From a checkpoint of a small transformer trained on Wikipedia.
Size: 11 layers, width 576, 9 heads of 64.
Architecture: LayerNorm before each block, learned positions, biases, tied embeddings.
MLP neurons of a small language model. Each row is named by its layer, matrix (up: input weights) and neuron, and shows model dimensions 384-575. Each number is 500 + 40 x the weight over its row's rms, rounded and kept within 0 to 999. Numbers have three digits each.
A block is one neuron, or neurons of one layer that tend to fire together. After each block is what it responds to, as a language model described it from the Wikipedia text at the highest values.

L4.up122:447490503509523569544434474517470489533453483504444509511457535504459522433509488430541460509470489514514574498476465509541494445469473529464529499442508410513509485465433455552522481538492519523510548547475523491503497449489488524512495499537539544523517523496448483434495504494493494478551512599526450457521556496507530566483551576539483560487512401445518523475484529468508468499544461430554499482458459491481460457527561520509448581462414487433570505441527526514564540489553482433531534405477473443500467485478505424545512465534558469464482428502492444477496390497549412455
L4.up160:404455542500505424507544513583526474461480440501531496473502507540490572482436515549542465454474468522515505529512483540564455454440495445511533529507493518465497471497472470478519442496555513500429516530503530502521494491528472495533486490465610430422536559479469439554462466468495574421470509529468523523471546512493481492410471513488437475471481535514503453456532422481482487555607532433523518593524480518517420487515445484449512552543489489505615483485573493451486600454434588543509585463539529512523508485509448493540499508510511537444539444476544504536574532503468575530
L4.up389:430513487528564527567512465547488498523452538494562440463578517490467477546521455473499511485486481553494432441485520443517483481497491486463552463484507482451510424502496519505435530487508550442535497507400506486444514479475525497482509451514503553579486469442456576533464501512519529490476494531539408501500502460489480468549494541470500499467540512537531537473498535532568483512473479521460514484504546538516493472584429478500465569533437432578522495511466456519508450429551460511480492451482459459465446524505483504484468430525525493536468539488538514449472501477476530557
L4.up552:468433523429520454555448474562514531454574414457395534517548502532550474434474562481472440473494497556556484500520459550577463408464528495512520565494459470482525462469505540487490501552460556489542422520500469532524553499565520508621544486534502453515514522509571503522536488526513497528461525516517516540564529460484542581446543520523463502489476549449520415497508537479482480570528530497538460497491512508504545530553446533490534478534411522499544530576503507519470496498437549521534540554534538487521468479509494545458563468453518524439568548489582539542498540486519529447
L4.up674:501491507489522480464466487482588564544520490523466520509623508417545507566490514523485479498542499510439478552540491417453522496504470509537448389523455444495525410442496500497502541474446430530537467459569525555451575550543531575543531508544546481560505458426548498471499542465481497462512474498465479490558524484463541563545474545528559507529528480498509493493504519420469482561526554550532551528515417410502498468488499511525497527584477422527584435388482523505469517490514509542479486475544495482483486433448498512498553516493482524553497475458554496479573548509529521543
L4.up825:530493539516484444566475470488472503483513500547467524561488506533478486535524505417487477461517476529474443519494453441506549541457525438534451524438531438529486511492485474496537535519463509525506480453468480499496505536540534552473567422531554553484530475451503371467481542477528509482512488459525513557562494487508475507481467517553488474464526495454548529482524474472539452560540506517523485426478541520432460581551512460479538530491431409431577509516448455550542481584444497534441521484501493491536480503496446491491516480488480485429497496548497538475500569485486573519
L4.up905:510482499520486524473543440483438540444521506478456447482515546472510557527514535472473426437540551490508478574514510521521525492519466442582476514467408550533506509525514449564478553498537460457518577551466446472567597496464480529476500507474465462458496529563502431495505413495480457465436448516482476479519463509538504514516461502440429491465498492461503524564524498451478430458530600530490466476480486452497541556550483427534551562449441429495563506556466493557540414427495535535444399486567511450482535442514498466499499510561547516482525505492510501512431531528438573441
L4.up1131:414504529433493473510448567482505531514443444498526498491515568507536475526503492476485481578565465451489490530487500547527430509481422482532532552504456489540498460484499479437549542466534567499477484550438491432511477487471502497475541462467499481490528528525449525500529436570561566494534557511415471537566483574512527487497537499502496543504469566577576446520468539563530515467479451485546470576492517518546452503465526521561493518547475510444540490511468533433440506451456510581490471486446467486490538496463478547485519443505435505534531490465499461468528476484412522584
Determiners after prepositions. Articles, numerals and determiners like a, an, six, this right after a preposition, often starting a duration or event phrase: for two years, following a heart attack.

L4.up46:491462498574564492473405433525543467528525534470505481471549516461440482465479512573526518552557443486469609553474551535527541480532543500472525516504509507504525558460469460449505497523522503457443553499470484523519458491466514453483442397557567501520473495464516457509502461471515541521486544443542498508516465516447552527553541477493487561444492469532478553469461530443533527537507474520476511511563524465578507515566546568418476456435519494477598511510487518501519534580442532575435428510521478501470479480545528513512446503528480526476509501427509432548502599493540506494
L4.up745:579432496538487488557540489509576476488490491488533472527503433493458420500456507504447536504475505509520515471492408527534465488479458489572473497524503516480540493500487541458509423493511495431422579572454503490505550458565506464470500506527412477481518525566524429549539533560440516488564501560519549483472465459445552481481479483580493577467537473532517508556466518484441478539487534534512496475434484616522429429597552554454501534524504535571574465443455594550564421464449495482513483507483530467508553444510393470527525464515464509456523542393508457477491527515507543504
L4.up759:498575528542507497492492473499463474557413497570527535493464495508479457497472408581496387489467504507428474485452517547510480589544481457533508410527385513540532583526522471459567442532527544487520434447383462529515487504494554469486485525551533531515447584557497467533448521543410526537487439523520459481452513403486498511510507517543497486501431554483496503547474516467542506442457524456522531489482494524451511543468520511599531481494483528406500512528559539508587557471513489509503531495548502481509437487530466521552518469551514527496427502576463465585572605493478497404
L4.up760:464500534460482520500473443501449455514492420476568507453462508520482467484488478475531446518493596561468486478519411541496472505516491440512520417532441517518540468488430517446522471526523493515526502436469525518466494468435448474495534424437526481544533515527522447508480588524495450419545487521525449548486503548449489554484547493496476493489531523477538473496492456497513514514487512536501539468463513497541496505440530461559535562503489435478463489463576573581554440550477575574495545460462541517404513403541443482490538440530490457487534449486493461542482507537485488466
L4.up1200:455557466553546454485532483492453456540510553478568463499543448495447496553544453462465508548524447558520535509541519468514517437530436457474467460565484431526451450507519516468518425426490528470483397464538433541549461528571613526564489569543494455474522576484533483549498481498543516441526498574473566523477505471468461479562529453547510553477470494511475525457480562500556531557546510522484546488464501490530465485539504443502520476519451467499568498504516495531450558521460510546480513467471499438473494446555483506491556437523510468467511496511499519559467484502539549467
L4.up1606:464435491503549533527439486465522480529576538542472541478533524580448445485440443495446561501487462560546448522515461496552517424436484510510450451466482495428455543509481485539484426420440432428463519477552517433499493490538531456497420487558479412517497523464521422399486516577489489486495492524562469413498539486493500487500476504470439602478545469502529489581477528476488484519516504587495563476495539532525473470441521507504568532538477545464447490540445503474499479565525573531486513451499492560434480481501502512496446410525517507530539448503525417500392492445454521507
L4.up2206:547450516440511550490534507551481528488374485432529574435467465519453456456487561465526490496551499442509451535543499434480519541475519465483511465534555544554550556439540410590535464452460565517413477528516524497504474490500549492473442534570525552508514447532482537583543574546509490518516449581555533525469487525430484487504501501410591538481487422508451453510499438468444525530507461438496507434510514386430538486537539490546460527551531489434522504522475520474518493580508454494429440555493489471498498527556442499452537487507512495497545544468531430519532482545455427531
L4.up2267:455486548539516502475421498456478502541583528441562438508481558526488467512469481492456585507505470615477437518523511511500537516533508509553503483507446488496522441440448490490591459496485408483461540534539507479521471463411486515558505466474477510477509508489477463520548546542514537532529467546490423546555501499530522557514488534512501539491485547584479503478481517511479516505470538520496538468534511511563497501514493493459507472535502513530505486504527545549478492514528517423424536446580472501435451519415476510474525461472472460454402477646472440447483598509441479551
Infinitive "to" before verbs. The word "to" (sometimes "for", "of", "not", "be") that introduces a verb phrase after a noun, adjective or verb, as in "difficult to", "a way to", "in order to".

L7.up266:585499478514491467532471455540525594448535390460513451463520463560503459493503583480481493563471551505514501484447502472501420506421495444498499592473469478569441531518516457510490528529504534487535481542519510556545482516505498477533586499535539511476430478529501515500424542521490517539520570454508518482465484526463516467493518470452453492469508401485488567471532490532490475489530571502509436491460491537457501496575498485491571542514454562550480567426521511591472460588468439471500453534470496518471520527484429575542477421498439477479550503526519440453554466545423467403
L7.up872:476516471487482515452500498470405498422453482486456443478570513588499479478473491472461495517567522491566479429522513545533460510490511478524521503547400489553468467560520555482517449522534416549512597581546536504478466546473574513469514455559489446434455523529510498581453481514512495451530466520442519549539474525556396487451529444442462497452504536515497506531502498576440530482540520551489528537487477495486399493494524482503549548560488453470571542526516483457429494432516502522446529476458486565515572481491512602540502488482509527473521431620422532471482500561503479495
L7.up1571:486483440455469465409486525495528418433518515535517548471467508530504523566514519457563551479515527563433497503553566535554506536486507444468504494442462516499480483498440565552507486484511476487505548544468478537529460552466522525452492575524500485443501456495382489500481497518506497482505488550556532487410494578502490521531467432530541508494429534515538555454528491490462592515529525557524508456509481489513566494521500500511470469491483521527539515566510512544467459523491446563453531508512535505507453482552455526432451496505487479528604521509529460534492522500496544448
L7.up2265:587554471473402500474504512415544435484444495505530525530512474448514563538502513518519482524588500507528483489459632472487516426466577412484485530531455499566444462512528489515459560502467537499579524567508509514428526490472566470501472554513498498423534479428508539515441510509437438502512487477453530493486520457502404468545514422550556416486535549508439540489531460474511493558533506542502566511503462529524435482524543429575540553503423475472530558526411471508485516513495518523540499508525494552522538577470471596510514500561440498570494415491561502519492545421497478576
List coordinators before next item. Conjunctions and commas (and, or, ",") that join items in a noun list, firing before the next item, e.g. "buildings, neighbourhoods, roads", "artists and musicians", "boxes or".

L8.up22:458508526438561550562476382480526483525517445591451469532518531527496478556471466539493463479529577562491439557476446503498514529390412510600355457511481504465474495520457532516547496544474510495502503471466509517501481560527563486544529464495421560508495488536535488407432546513524529485435500593525567499548544496526426470426500548489480481428492565550461482537498530484510503499490450513501471542549509518450512574462467499573525464516526469428435490456499529512551455491465481558510481449493534598479462539517476600472545542453533546496510492499412520546490481506456530492
L8.up44:504460545461521509568470425477501447499508450445441436509531505521468535480479484561508512527460524435480474485462508488447526474496560549530453512560485476445543496478495506500571477514522503488566475474421460449574457491531470493501470537560457543567531505497530497405404509526422515446538512533515530543534515463546484539428569539501488471518567579455478463513444543437543581482529478503595426498501539565416528534457567471489503483462534559442441576480482489447529523476462505446526437478543488508458494540537531477467480517453550503459421534515455491497560509591505474420
Slot before a verb. Word just before an expected bare verb, such as infinitive "to", modals, adverbs, or subject nouns and pronouns (able to, cells do, they are).

L8.up830:508486526521456497482471484530491457535560564502532494482447409511556553584512457535504574502497505553487530526537433538505477491506500422449505523518481505508576436491511568566526457483480492486464523562533529505557465478445460457537489418519484490478560574543518514555429470490520485470468445518517466511476496413465435483511456577501514465427604506535526557475481504446494551573470539442491558484466510430442476525463555471495455579529487489485536504516568531524455485444567487396498490459507492537461530509485470544495520450499522528502460471540470454494460503543503490503
L8.up1681:449536484430511503497497526521486406404514505464480533483524475499528484468470530475504568528520538452477477481577500496555476426473442529514526507453468428500452469557538555514512551546500475432492551563546539514488467478428437488487561550558497471514482433507438476466484476541468502478451460513482510503420519540476504497484419461473498487514543530537495544416456485456469536503448523558504502414462512500473538370469458492522512545523433420559498427482525461546458439489567417536548487456466510540460466562514480526497532417509501563560530538492489496537540504488515493520
Coordinators between descriptors. Fires on "and" or a comma joining paired or listed adjectives, mostly in reviews and descriptions (unpredictable and intense, destructive, and cruel); weaker on other mid-phrase words.

L8.up2151:494490528535513490440468536499472487506461453514563543454543498513495509525531515535537441533568485461541500516529418467485576482451494516522497573499515567512509496469562537583498531473499546530555462546502507484493523491505463474466478431432500490462521577446560559517451535475497480502469531394471521495517499485538484514499555487552492478551487547542559486444518464551490554554527561459483447531455518473501487453463441467415472539508522520514540540479442542460501497548491523473450539483504438442518540418480419512524513533484477542493444443453528438573489516457512599482
L8.up2260:457440472511525479571489481498519526521433526435539520556462493492460543534443488565492471430511498483479477539490472480447485457404500524473577493524437450575487498486496515416540501434541476492447498510501529513479516512478425513520460482495482455471537556581562513553530468549464495523479514472428556578511510470489532442513538510571437534539527452532456508466548548465420522599497461584558544498447538474463521568418606479498466543526514508519495471598426513426530486584479505506531478542471500494539460422535563475491417530484516516467503462475512487501493586470533558539
Indefinite article "a". The indefinite article "a" or capital "A" in running prose or sentence-initially, e.g. "at a hospital", "quite a few", "A mast cell"; rarely "of".

L7.up819:477535527446580479527512499471545451545516503503472515578476478578431455481455504535538431483486534511439520531472444498499566462449472576482447506537490533550519554538491542534518547516517529459494531441475495516498502512484528491448483538466492508514503513530435601438498549506477556492554515541515531542495514531434566457450444521580458494466476506507469490495480548420549552518518506546525470524554437524445553571397519495481465533491550462465530568459494555513565543497481531477530428510541502501453550535490514487524460492505533490433431505524672546481561515514455474523
L7.up1280:460564504568422445542513468539595507438456522509523508590460520526550477536472474517488476449442472488446489473411451546480486546547483489546518489544480547480542552512507520461515526537500532475503498470546457525435572487515459445453465523533485512490500440485533551481455492494492455514546516471593439528456517481512550570487502499464464479409521564463536533497510512506468495512493512444527547497490476527439504478523544492582497588435494482433536481526567545494581495499509481496524419532509423574430488573529550523492424474507484494548517487526419546510495489479488554470
L7.up1562:412526502506486465444509490417559448511469494545532453573554461524454487483475509550522528458505537570444519443453453535450510458458487461548447432586476458535495497493471480495499479515598500457447471447504468443443499495514569543458472503529480519549460536543526522497436526543510517477495482538487482586550519413424457497508507510553493479487494477518507552542460545501479507534462466593606527489515498554497558546513554528503523505569503515481543520467511528491432443482478494489525474476527524516506477498476452535465545515474508492452491497473453466511512520516428469514
L7.up2262:460513556507443489537501436448516468530500434541520482542562558546492460489472517543528441491521554513455454469506436501494555521453472516499361451518438495535599521502495528519569506539465510517493503486498544458495527500506520547486484536486455512511500497531498539427457504533530493540492440550506546566561521428530427554391519493516489497522460543453512554525472521470486516518449492497583460502462494536429500548475507477524563500528500535448437525459486549540562464406476512573517481458550534527496426549509441510445558448489576504479466542497428415544573502592459487513
Pre-bare-infinitive slot. The word right before a bare verb: infinitive "to", modals (can, would, will, may), "not", or adverbs/pronouns between auxiliary and verb, e.g. "able to incorporate", "could not get", "will simply function".

L4.up333:471559556442428507518453516508496482446453483488456505454482454511561522457566535531524569500468490503538477480556478527475421506512415494489508520444428500466394505556535508475530454540528461478490543487505522514494510509469478526531490486481498497461454488561524496560523455436542527450512492498527519515527578493502486574459533480517469558490561517480560493448535505477554471530640535471483475483491567503493449500537520435508500602496426467464496479478513506542529517550466518532420468469488534465452462536449502445506527546437424499488492471479464489501446510467535496433
L4.up377:476559448517512560465510523465458526525469500497474472529565479522492483510528436533498499501526493534490494451539528501472483495460541583456500594516447517475496481484489470448535494545503471482483494426508414450457572488417484538509573553522564514394477546443486491455567493547512524597488482513460445538474506476512458534498461541461529529454526492432547497471479451468510422553526499495468426510535466544488478458541568528513469474444500479571547418433480488523521546480515539496398483486474491559483463576535490470489519512475571507500538453477437512476495471479532499499
L4.up1230:521409471514434479574450492495498436484424540456573529532553511476470510486430465539490521479492512519519422529559563463463451509486467479459470490538547479453482541448524532465428407495516459495492515463540431562455572549503428506512546505507482512452496480456489545478559492474510483449510501572495494490562502557454569482573470572539431491509481481513536431551559460451449503476495513538543488524456576434485508509557406575478553592509482481511518471569456459464507509560492520501551451470499520455526526585461567518550543484460476510440569542478461530469572461483508588503
L4.up1254:444488437458443476511511502560518454496466563413511521479471486518487465509471465471501517516546516559485472475509498496460499549585409520424580495519491531514468448464479463480529421526404527495515541564534447458549528512447498597480548493594465566511449556489495485507514474613496486505464470414591544504478548541499496557529465491519512487520439406387429531496454466485513469552440535503498498586468484447516491497509531510521498529517580485443469478560453524512501529473435579466496503488475517502510557505439574527532531495519418525483467590504483473499547523618486442487
L4.up1633:538549446499477485515491534502426511542487551553519515546480541513502537483502524488479444479569534525545576538509475469500498549527528526514455519475451558557569430449533462473522547527455464515399511482532425598446532411471535524547487474490498447499447554508476477502549475577553467484512555500437484532506549492527508544480527572451552420486515582487512528459442452586542469539477511511498465490448484529487430525484456453424500530505552564481515480438579550540557467458521510459429502454502549505538452490559420504539447503528522488465565447471553520486528537441511499459
L4.up1818:491470456478479488447521559530484466499538551444470511435477496487526514510496508522498582486490501495524549499510540509490457498480491542435489504522469536593505407459545517508436519469424543540457490519568430522505482529520439460539508554482547500425496511466493552501463452439509495488459501487528548452531507514553529510496482457480550438529547491532479548513540549512449490572537497517533497420492506510409524487479502496527522570527497512470485467523479516508500524499508526500495465499544504440499511590507506512539540434541514532491500520548507460484477442472492532506
L4.up1824:626464520476512475538475457554487525532399503501480510439487551427472419430554546501500543480516544500517435527497481488553446540449493457479451520575487501458553531486607547468522516464505500494447438481523506488457491477549483497454445486514484458497468521512479506507507508524507500484428495473530517572534467534508473509458463522508463504438506509537515444497496595487505559503483537599536444557491441466529527441523437515554503492409495457526445519591491479503457472579491455473518462497545392505487418477538531488477564487484521457520514567505412478489481470504464488520
L4.up2263:486530566496497560510452524496473526479542428534473444410495435519443459528470471508489457489476469557466456537475588519441439552473515558502491498518497559436496502452517469490469527480496471512480453539489521461473490537429465528526485552524525520555515572524483564472475555508519504511500514494476470527500474515538486480531481480521471516542542540468521540509485466449464441608551467488568490457484501573542522551437519476502487437502482538498460465574490516449469458484520527505500550545497569495505500563535523501583556536524512506523505541507507414467500501427450523456
Possessive apostrophe. The apostrophe right after a name or noun, before the possessive s, as in Madonna's, Spin's, the Moon's, Notts County's; occasionally the minute mark in football scores.

L7.up387:531484556464518482489515474541551520517509470461544511434557501538507442562545559579534543489465515473540616456483519497499476504477472526456547506538528462402532454474515496460463520500501518541549493511484541464472440596553493504515494517428468484533540528565533476555530553444519460476566412520482425533440486572540480447534468448486461498500494467529554582484567489518489490506464518463490523480492508540462484591488532404476461486472502524442582504497501544550529504553491542500491493471506558589502488470484502515489456502479552494545455459541525524501631541558544554493
L7.up519:497464485412431406545445578486574570381501483528484487456541551461514483429462543517504541513509532462482580493507513470474553469497525506454565541536483479496571480483622467489485511489391544497508528581492525468487546593466480543597476516513477456497511533536490488557475600566424457463538496489530481520558495531531474422479577523516527479500489454522485472486461524505556481463601501499454462482484458509516468545431499522490472476590514503484434509535400531468476515456470595480475504462452512481465439435522512490474474474507462501549507468519469592435529508500562470532
L7.up1039:551523521473506472554485499512503567468576524421481523453515492471495500457487624480491578461490486461512510543468503505426514519499475545507517516606486527464528491466565491466494425546480584452440555596503543528526525530497550520539526537517510585508524492576521536503451501475441458493466505493425455467454457555528512458491470505525525452503541441504452459481498505517438470589561441458497541463466458515489485507534494501531531455466458529495492517501507505479476587476545509545570463480541546479465521476453457508517444491511507497572458440572483561504539506511524529544
L7.up2172:442448520466453528487523496454528513571522387510498528535556509489415521488600534518498499503453481494513556523517584510534459418496466485524515508520537439493413451434538434472485549489460568537545422561409528542470451526485550482446523511507555412494498567552489432500474503465463498488523458506467433458521537523469539508542473460549571476533471450478485575491502490557504464532555486526509567457438504537482452553438465514492458555542527462398524538460504485516542522512568522503556496493591474451485465515508450495573484502476429526523527531467561537497523516525557489519
Article "an" before nouns. Mostly the indefinite article "an" (sometimes "An") opening a noun phrase, as in an initial, an agreement, an actress; weaker on number words like two, ten, six.

L4.up249:440477481490474575511421476506496463439493508471516495516495486543472471545472534546455460480496480491515483487503416494519486472441467439500490531511506538493590466535476491538429478583466476450530483471475493523498558526569484523470533526552574515467470505460510508490514495540471494478524500560485434553578467440480494500490487492438438468584534536569458541514517459516483513466512570490554479436517471496508506488520454469480401487508485547520513549462444478471468507570513516550498528547532557449526545483453521508479520465572561439492549549498452467496559503530504513471
L4.up458:504498507478470526459478435493480489477448463489486493487547560538513499474510482449451510398422468500488485516470560545450516456477463466464491457503505500554478509526526495523553558460524433482456482547470530470532518563519443506544414516529489460454568541480514527531546523524493540539522493457516530527504481545512493509528518531497422514514457554513484514446510487521527498486527508495454502530423518510527504428470480484510474475544445541527437505562498460482489502515508419579465540514439422471513559548560530585476524513515503533545455512471427492531480463436472453532
L4.up811:452463544490523452427480404526473414524463526407490537476510382517508536553480501464558502551565501514462458488564493497518553427489505524517478458488500452532485490436493535473482439488436469482505552481519508534479509473521576497516499558500516470596574508508478521545497530501525535511479554478521500565504435555554485489456466482461462488481514544522469492507567527521449514520604519486473474522518474505388420463567540522513443550468594557466501465460494480430543491509447568505536505407508486551523528489541539523505513580538466534500512614517467508526520449525489449545
L4.up1477:512489418515463482408464449426443411559480476486491521437528527565512487528598531459526481493495488579419459532477462532471561547452433461443507519534467422529423470461478573503553495537482480493459471520489418510508429602569479548499496509455555572537495523483553465552463530598480499527498513435442578546510562520490517460470533452464524545532514498540517474524493534496494417458520523505478531533437494497516492480485457528505445505503536488489507485476506524530550537506573509577432509452468513537477537608536529531460507490507536501467433518442423544452498463490464519483
L4.up1506:479531554470473497519562517489505499481472494505463535497564523530498498451493483440431528454553516538482444471407413479486443514533483559488475447524464551444488444490535470467559583526517446458536479533512509538501489517507477490512527517497532569444519546521467505509532484596523516504501495492488555508530488500474490492542419510462529562510513493449525557488506486476504539516567447498511526416528497474584509478569503488494500527462444453493522499496519515434395482444440457498548511471508468491518483502408519522555538501606503541562531481529454542460461476524493456530
L4.up1774:513463496536490499490480483452508477451469480478494488487453555410607555482442503480444518533482441512521548484458551470550526461442506509477481596397470442478493550461479499542538508527574489458489529450495473488475482503527474503474492501482504513449477478490514557556459498515466527487536540502492537577540450390490449517453458499524571543489495531442510531505531454456471461466571523538496531494542513486398504427407510464527417439491490424502532544502459523471528507544456526520492532532511485421483564456498438525493465521575508480541522478461513393481434495531439476468
L4.up1886:505456493480548472534541490559446531528398473478484542507550414478520468513462518458512540543519470515518469503490450521465622445496487498458512575526509483521491427458424563525506497525501442438471504446523489509572509529460469459550556487484512464559431479494570401496498510513495541496462480433454496551466530524560547547505491482446490484505469475493577495476481451508506579498504570523491530519460567489596475438553492505494473498482434497542442510535447465570470462512529463575522438396471507520589488476499518500556475486535507479465471530494380479521459501476495454491
L4.up1976:549554497433540415449480530452481462532429488536475503413456514537553515460473524476476481482470423545489517430457547457490510498420535515466494495594495459492512514568468506564505529533485477517496553502520501448517477506502520489460526469495527535544462569513461548527499415463525504512456488496491516482524518490479524555380533443508535481489492412590483537442518498533544551442547533539508553517487487501559529514535477510455518464502444495481499453439517533497537565578505530570439532430538465501521556423539423540517504528492507480477562543499543497521526541503470470504
Linking words before nouns. Connectives like and, of, as, or, by placed between noun phrases, often titles, roles or lists (vice president and deputy, command of Admiral); also table pipes.

L8.up57:510453558432488526445479501507442496541486543543536515531507490478459470597521493445544523422499567486501487478496544487496486479512566460584468547425494439568534429454526548422513437528436533469466562464501482463478481540508529524583480448502483480481496517488532516508461515529530503478470445499409435532542506523514522515523486491465473507459467559470483494486439438485481487492487473492496525461553463444554549483532518515511486514486533459458528537503536462556578537558553511592455554452551468522552388505533479482465497498493502547451514574559510570555539535554478488498
L8.up625:460485464549463462509568483484547454499503518517456493487544555489525521502480496496520533455420532491439504546502463499476451547484455489520542530540515485539471494451523490479500458492406473492475560581487513504412496520453512507545502483547449515571486543458399545480465472542462496466486453506552550565539495566627484479581386508556515497426530588452483493539460507473503519420493488503537503519492425519496532500482508477473460448504468487508467445503502491470442450520511457475433449418498481471509457486475473513443513454454506555484515554511544522456604540519482497477
Possessive apostrophe after names. The apostrophe right after a proper noun, just before a possessive s, as in Philip's, Wallachia's, Pompey's; occasionally mid-word pieces of rare names.

L7.up146:505501441478431503530488477526543467494473499478458451417486572511521501524473558442495558606472561514515499537515534560448532475516466513472418543463523469457551406510463513517528470481510540430550530584439479481446493465567545495484417570536551506483493470492474489458505514508470443551464483493484507521516507493498555487529447518448396575449566508492473431448521480519561573569448429409462501536415535542498505502428506504469488558493504497470580440438473541561490513503526568512518553476559473502536544568485435491522448505445463521505531442427478526536557547549510493447
L7.up449:490469550517474511455491443542469449487498464563543561479523518473504548514541454503488486474482529597583527480485543474489459481464466501457525481464470517423538539451537510492481567473480510487487469575612527502470542546532506508502466487537455490541459545504580550447444436499500484526487494502564526508539531498545576541466478472491476493502544523473424512537476520540454529472467476489552551532434500519501512484455511517511404497536567435518523504442489415509458446474535512511508469444572517496491522511457464529478447630504468526477529507491470486500475534466455501482
L7.up1276:568469431464445519522558459508480435527467558465518503457513443465451434533590497497489560416532537495549583474501533463511479491419492527454502453525504463477537459422536509489450528492488424537433487432542581503549542503470509436454526489491484480489438511425534487520472444474453443441473538514503454541505528494579475555532491509521477484510550515529504451475436480513537440534497524552497431499510433503504476494532458507560444464468470406562473483503496594519530435536455473474525485524471497445505490514581483489514559496426528541496489523483505521520547519541535416527
L7.up2264:548535519464500488465490478534579353526441472485491421512419492492484426512548529493501513473535471496524533451500579583476478464470528473452452533576517449554453571418534486504419497552467497488503524487521489524454561554453467481438544530503478563463415545520472505562556524479445426513490514481525451536466401497529524491531547590501467498554491460499511486472505471529484506518644544529537526535431525510430484442506474498468430455482488549491521469561463584521602550501501513561435498499456531531512466545507538467512479478459474504492496431576488541491461559480555528494
Possessive apostrophe. Apostrophe right after a noun, mostly in possessive 's, especially organisation or group nouns: company's, film's, team's, squadron's; sometimes contractions (he's, he'd).